{
  "num_hidden_layers": 23,
  "head_dim": 64,
  "hidden_act": "tanh_gelu",
  "norm": "layernorm",
  "norm_place": "pre",
  "init": "normal",
  "init_std_qkv": 0.0236,
  "beta2": 0.98,
  "lr_head": 0.0074,
  "warmup_steps": 383,
  "final_lr_fraction": 0.0,
  "max_seq_len": 256,
  "doc_mask": true
}
MLP neurons of a small language model. Each row is named by its layer, matrix (up: input weights) and neuron, and shows model dimensions 0-191. Each number is 128 + 32 x the weight over its row's rms, rounded and kept within 0 to 255. Numbers have three digits each.
After each neuron's rows, "fires after" lists the tokens most often just before its 100 highest values on Wikipedia text that the model never trained on.

L14.up736:077110144147119088143104149086172154176123134088182140135183115075149099119123116075115136157150100150153153121141146129174097096080116097123127072179098102125200142125135096124121141130107159155114088078090077167151165113188151128122162111061196187085113124094132092114124174184088146153083176152115174124123125154090142138132147096184113117127112140129136116143005144137098100147127170192117140158157081138201148126138183142088134150155112101106171146111133148095144109116167074096109231091096140101124098166145146148149123145126132165115109054160168135140115156097110133128
fires after: ".", ",", " |"

L12.up764:104103132088179148160137102144146175126151139067079118140128166179143112098118104132081121147148153127151119097147141130128131124092117108077119108171181130102088140138134143176156148123172118132153164041117062123110120075175160060139106188081089114091127165118121144126145133076108103161101116110117146199115144117100126172096157133177223112161097130130164148141065090107122084107099166049117097141175157138125152216181095146182128192131113117130140092107190117158160129114118110105044107117115143122173118128129159135134159095079083077085096142079113111143142110152168093127
fires after: ",", ":"

L13.up603:158130124137138115122098080130149120099128116108137154132108102100175089129160104096083162178166114129175188141142140160145084119076087099115179126175136094130170090147129130152131124086103172158156187084112132082131114162142186125168126144131215098054131126101096059088147107158123165136081155145121104179127136149105135121184133107081134158208106120124104088130049160087139110125142190199119135157128156122151132147112148162065103148192132132123172173111079139103098133093121137103105089146117182115127098160177122140122161108128145158077113078108177118132067202125087062102
fires after: ",", " United"

L6.up68:095025112134082183124139143170078098153133136118085148094158099136104128141133117112173092183099152079090112142210123141130127166131151144105095147085127179151091147144136134137126110115117099167179073112105012163181130117143160139108122112176149068162156150117134110135162092120159074103109165195074141139121126157145135157082150156105122150143119107127153157142064127169116143121144183156108120095104153132067103098148089127139130138101133150109120115125145191125136139133159197076121159079112148041163175151180143094102120078125111149110145068109212136099135146121119132097
fires after: " the", "E", "W", "–", "-", " ("

L12.up181:119138145142159040132110095190097122128068159089072134150164169125144106124075158066116137101102134193140095146125151121145084129142125098129123088119197128150124102109148061139114133174192128148169146136127093110163209136102120178134181213110032086103149115096120102154199103134149130147141152109133062125100167101175138117136123060140151088156111123184160116150103146161117148104094130095110097106109136080214149107159108142082125136136126140104163112104134096117150161085109082113122160125157113155144164081162148124137109202126082106112111132184106142157193124127133101134
fires after: " he", " He", " she", " to", "He", "We"

L4.up458:134114121087211074164154089096158086123143152091159171132158111164110146096158073173151084104221104127174127073164131158118124132140127159107150123145138130095115100129140129145153137150134086104109110133080148134160131169128075142151131139130117098087083151127213163126151070106130097133125126151099136125129116131115137092119106088110115122195080113149112138163083129180117114188183112138154148132150124111165111170181083189152080078114130096107148134120100150136110146023110194110059209079098135102168083171152157150165146112145082115085131127167157118142152191149138108084
fires after: " |", " (", "|", ",", " /", "\n\n"

L14.up104:123123150117128221173091117191075136162097091089088111111141140128127091151084150169112137111111133101130115148064109137134098139134100104073114148150108174112104074156136104153094196088178154144121130122085113126125163058148138151170166183164146063108152120122149170146185123083056073124153105168168103176117116120164159198121128143101146117153096098136158126147109153118071140141151076149145113136127125150204134130150102106157168167175107185104122081149105149156063096138196139126077133146123144101193123105156194157110122139121098113116103093132108136132126166137152090039
fires after: " to", " and", " over", " To", " or", " under"

L13.up476:090178104094129091162093128152115110114113137139116142130143066087172090133075105152136175121158144115114109147172084146126121171148108174144162081124137152085062157094141112137064065084109099165131125124135121121153145145138066191096138122116112110101121114102141107159135108160160139108124172099128090133118148095201223130207124037144196131162134157152074143173134092149108116106223092094077164154186117093123119146142099121135154106162149176116135126153119164141197150080136114184124181109113171117114106142137135108145177117064114098188113152187112123155129134135130117151
fires after: "'", "-", " photo", " (", " \"", " album"

L12.up595:085109110069153116109197108113160125191169092071115106145151164173093147158105066164080152144098177140164113103127152132117093121085136131094117154140130151176101053135133138165149146166170044103138125093146050111145156169147167116152172141141118149118112092101182138162139098046122114124079170083110121138096139144104183184119129121192175160127147073136117102139088110108127137146108196120048182138168151133118147167143114175174143135101119173082142147145128134156121128113132162087118140094139097133158144108140144194143099121148076094077071121080148149170122154151092139092
fires after: ",", " and", " he", " that"

L9.up470:087128128156130175116153151160106146114112109104052081084203080067105105100102117179144145156139135154113121159162061170146146173109172155143160130112127157158151175178163119120158076064152117122157140106173123099108193138213120135123076130121120087131147177108097053155096117113129066113139133106180119096074164110159154110130134090093120072160118135150072161151127195150140153125098110104158091132161149105189129088111025126157111155151115154107152105060136126167127114059194141115139141080144165105144135127117105156149159137122152154149117107154148108104150183129101124125
fires after: " the", " –", "|", " The", "The", " ("

L12.up669:126153110080183131106111156141061080144076118139120109105135138121141157119153064157151107078115131150111118134189088130133127175156121111083134145091114154110121112117124149138152117125163116092129175135131063149136164114153096146118155104078178168119091155107131083186151108156103102090126164147184125158124134137166148134130140125100130052219101120136140176149093143136144126135160205141055087101188117089155140130115116142158148147170130078116154145118135183120104132103153143013131166077114115037150158176134120183146164108131076101104104076165186081127164185119110131092
fires after: " the", " O", "|", " ("

L4.up174:145137108108194115112141146118086122141147180102128113092177144123074189096100112110131106126122159191116095088198123126159151138146137098130089095089103162108122190143126105161107103163192108189098152095133120121166177053184144201083149150074141127109126121118159158109148097145120154103124157164098120167090127133113145119144184104125121147120059129085159122107071133173134141058149177127096105103200203148153143144171095116114130107056140097107121102077203116135147139154142174086109136107149128087187134145161169139138155144149106129130087151155152148097119154167109167045
fires after: " the", " |", " as", "|", "The", " The"

L14.up85:116127128161157153079118111154125110075197133163065049132172092141138149139130133146142103166156083119153136128131076196144154179121112154098119088144162185157113137154160115098113110086120129102148097089188115095139124163158098149173102163096176104152159168111110111170120128122148128129148184097100144143050132119155116144185190093125126104144146113121123069145109076147053123107125131095160104166167162088125140125114100161078130144153125146127132107115200126234092129062168153090143150071110157132144090123193164116141105046103147107188093079151173111141117129147140116136
fires after: " (", "-", " /", ",", " in", " c"

L9.up469:075139171153138155101121140105131139143101098094095145163155112150147169171094127171127170109142121138142107157107103198127097160113099099125196118136229111144145129128134136166149124108134106100119103150096096103150172057141150171117084113158113118119185130105133080128139095070102093115086133111124062118128158139178175158160104171130116172158101084165128135137118080155113145070173129106133108133182055071195096127252108182119123123187120098128149139103082192122150141128141109120134177117092150099135099089157095102114148107081111090114105121151161110095089169204120150119
fires after: " \"", "'", "\"", " (", ":"

L12.up14:091155133101134095124123176149127090126133113203099133114134110152136093150060113141151136114163090120140191138098121186130151109091093142107180085142178176127184143129138126117132099073079147062154130114152145130098124107139121124168101155121157153101123194117082124182102025148198153073101108121140134142081123124195199163118114132117095128145132081181125147148102131095057117139173119105117161116154105062109127122167051132175165131125156140118120127169102148205157138119127167133087146058128138107180080112134148055132138095057124101136123139113144176134120179122120141097
fires after: " (", "'", " in", " N"

L9.up275:142098148182160101090171211156073093064175130148137135112170069126072141149110137093127091119105086122133192123141081130118121064037128173152122129112180181165149146175160128120103152086107095129146089085109121055165145098234132102146113133105128135131161198118093082133135109080083101121148142108089080114094155151132146112143127059165079127136100174146146105165128102130151127099151165161111123112123041089114147119172103171131147160176123142077119119158121153177122127128125157098112167130153160148185124131099124129148134147148143161168135183142143178145131097166122113099
fires after: " |", "6", "5", "1", "3", "|"

L9.up675:061104101143163143133106138115117115182103119103106106123141214189193130118066166135102107128134122130169148189124151139094118165145134076139134135091144097132129128173111138163074144110119146127133160109218144175145123120115122134163080099134143113125121102122145089145131118074054191103088145173103108198130118097173129180171135091119152125127075161144129085151138091131137089114194086056103081186098085054168160102133101200121124095198114119122139150100137126140140129116131173132109166124169093098133115180099139157131169046145132108113091166131129126194076119128113131113
fires after: ",", " the", " and", " Zh"

L14.up551:071091141162163092074144135089188120145129121122057126114109197077197116163108104120098121156100127168143145102164164155144080151036128135086102107154122107152141106120111133094123138136150140149162165104097083145198164159150152137098115136121143130093125101112105072108117177120135148081088157106122128109147147125128184183119150135157102130153110080151101131128104182153135095147109138152156094199177131181172168052142152164098146128214138128111178180113148076129165162075114103081122107133078102102104104128128103126158109103112075094078119112101177052153100132165119176088
fires after: ",", " and", " in", " the"

L9.up655:178089165207151063101174127158157143117155079089084141101143150088136125127155096128102165154154108149187190103188124120119109106061064171137156125167150133170130052163127130183121143082121142100130118136147137150162121113121174116135146146108185119172118109108144129139166093128156188102094146082060118197105118176155156161118141119073103119172106130166122157190090122120113090201099132168130109148096116120132108136128173178105046109138161167093151133049076132164104146068097154104100100125123119159127085101129124166153117133124170134146116139110203078135120154136107130138
fires after: ",", " United", " New"

L13.up540:113131192146134088107127132187080148103098061127151105131146111113089054099137139125191051149097094158169161141119128199109133148064142173140138114125138118127148125186125151147102162163090121129114147072126079099102188091137102089132162156125088117124133092110174159107103084081143101145076069156098158176094144159163127100164135091142158103167147137164131149136137135150129067116154122174119171107181133097143142146167101199092103144171118115114156047140088160098144166103192174103136161127094167078166102128102124142140151115159048156174120169102147121116156169096153130080
fires after: "-", " micro", "\n\n", " \"", "\n", " a"

L10.up570:160108108154138215131122207095146179110165123025112122116140157179210157139120129116116177129157147170148125109155104219136119178149140129138135118144169183101102088139116115110134100128093152118126161109165091141123166131185114088089061145119142165116137125097109103128114133092096145149094156119114116166116158124146129158164123184192166116103113175150091090133105148107129096132111102130035095158148105120148134152119089136087121143134134089103158154136147089127199137142159132059087185089099144129116050125086083179164177085114110107110093148139155067126119094179141110110
fires after: ",", " ("

L3.up11:200134133117157135147081157091150104094128156156096235086153117155122142139158080136147099100127154158105170117103109144138140125102127114044178118171159123135160086134121114095149113139118122102133115137090063146147145092099075137146081136149143145080164089129135129103156127147091117134049139080119154079126149147131166125155116151143083158181083081181125119144127162068131085118132165183186130121185098082120195168117115142062140161132135097131131181100123114101160129112136170098067128162141194118116109156152058122064145060164131117151136140095201083104087150172123140137
fires after: " No", "S", " U", " Co", " People", " E"

L12.up617:151117119201175126146147148144094102140122086100144058126158133166187113155118096137090187115108116155184214122194069137121092159122124115177180105196194109140063135135142107145122154143072143122117130144182100152163188129153114159106076158093126109139112128105123112111206078112127104054087134109132112164121145132168105133129090104146137136143131132155138104096053120130157121126121085110057152204108127067119144143173159140140100143164115125095172174069124104122196137148151120106110151125175144125127098178150089157149157156154071096107118128072149119117077109118124090164
fires after: ","

L16.up643:166079129167127112123151142183161149131146128111118098144124079099184090104129112113102193179193068120161160162168132175148136162094049177177150103139128119120167067208154137140155110121115141142141156046164122135138114158136193146097132115161187129041059117094102057126128157138142184127145180106119175091087172144128139149177121087103116160166168109132160107142087087146106087140167138122094110165143145103098127072134134107102101149123144146118136143102132104148132177107186137083118146079085125080128114152127129190143130146160143128133100102090159075091117113142121070084
fires after: ",", " United"

L5.up559:120154130104189129155125137128080123064142156142124151114169045097108153054156082068112130106119103127167155152137099133120131145103146151126142161192168152140098128180123066108131131122110089126155115094109100098184120119146148139113161159100172140088154141103125145095138136113083091130124174141106167112107192123138196137198147175107081142177079157170085140158136128155114138170179142170123074099160111112153171076169092178080125098151144136104116133096131169151145151129089118091066178137077172128145081201186128068099111109148095204152127129172133120110084135152120142065
fires after: " |", "|", ";"

L3.up548:078135110122144127096168141137080109109120149135108144142166087102096135034096124147147090124089121158220168127139115161141125147101161155136110138142111121138140133157123130099122136077151085157130084119150132107068095157185090147162160120203133087095135133102135138155160126096110154107134127132116128152114157125149160075116133112179136109146108146149159089127086146171107117140132120143099072127107077128141138133255135140122056111173143137118129058127147154160152124000123090054097142131109175107162125159182152127159183132155133115141149106149219146116117171162153083111
fires after: " |", " 1", " 0", ";", "3", " 3"

L6.up223:092128101123179130082097157104130144132113120067136132149134087143091164163098121112118162125165105085114155127107128145132126086069067126130148108130213148145156152138112133124117131087165066185193093135124123148144159049119090106109097171110169102131143157110134082131137094061124111154084130135089088088127113114170174160156125142138098140128091136191164134148141125137120144058211180115128128140168093081120128102243097167168147099171119089133122136110133148154173133054152114120084180125082145049200081145130151164114131094134116124109135133123155110125119150140167121056
fires after: "'", " \"", " (", "’"

L9.up23:126112090118138119148111124166121145146126111009061131089214110119138115122102094102115183127111149106102151144097117123137090136139110112156154130179112164170096119112145091123131211148160077207130143103151131116148103080127141176187190186110098156144123140116128127174134111123132102060152123096110154213113124125121165162102178118074241113152124117165167132133100090120080118125125132147070100158104135136190177107120118140109146148162106157089119094109134141202166119134119123118105112143173103141105151152119135116182124160129112127105098157052179111143135094173105121075
fires after: " and", " to", " he", " also"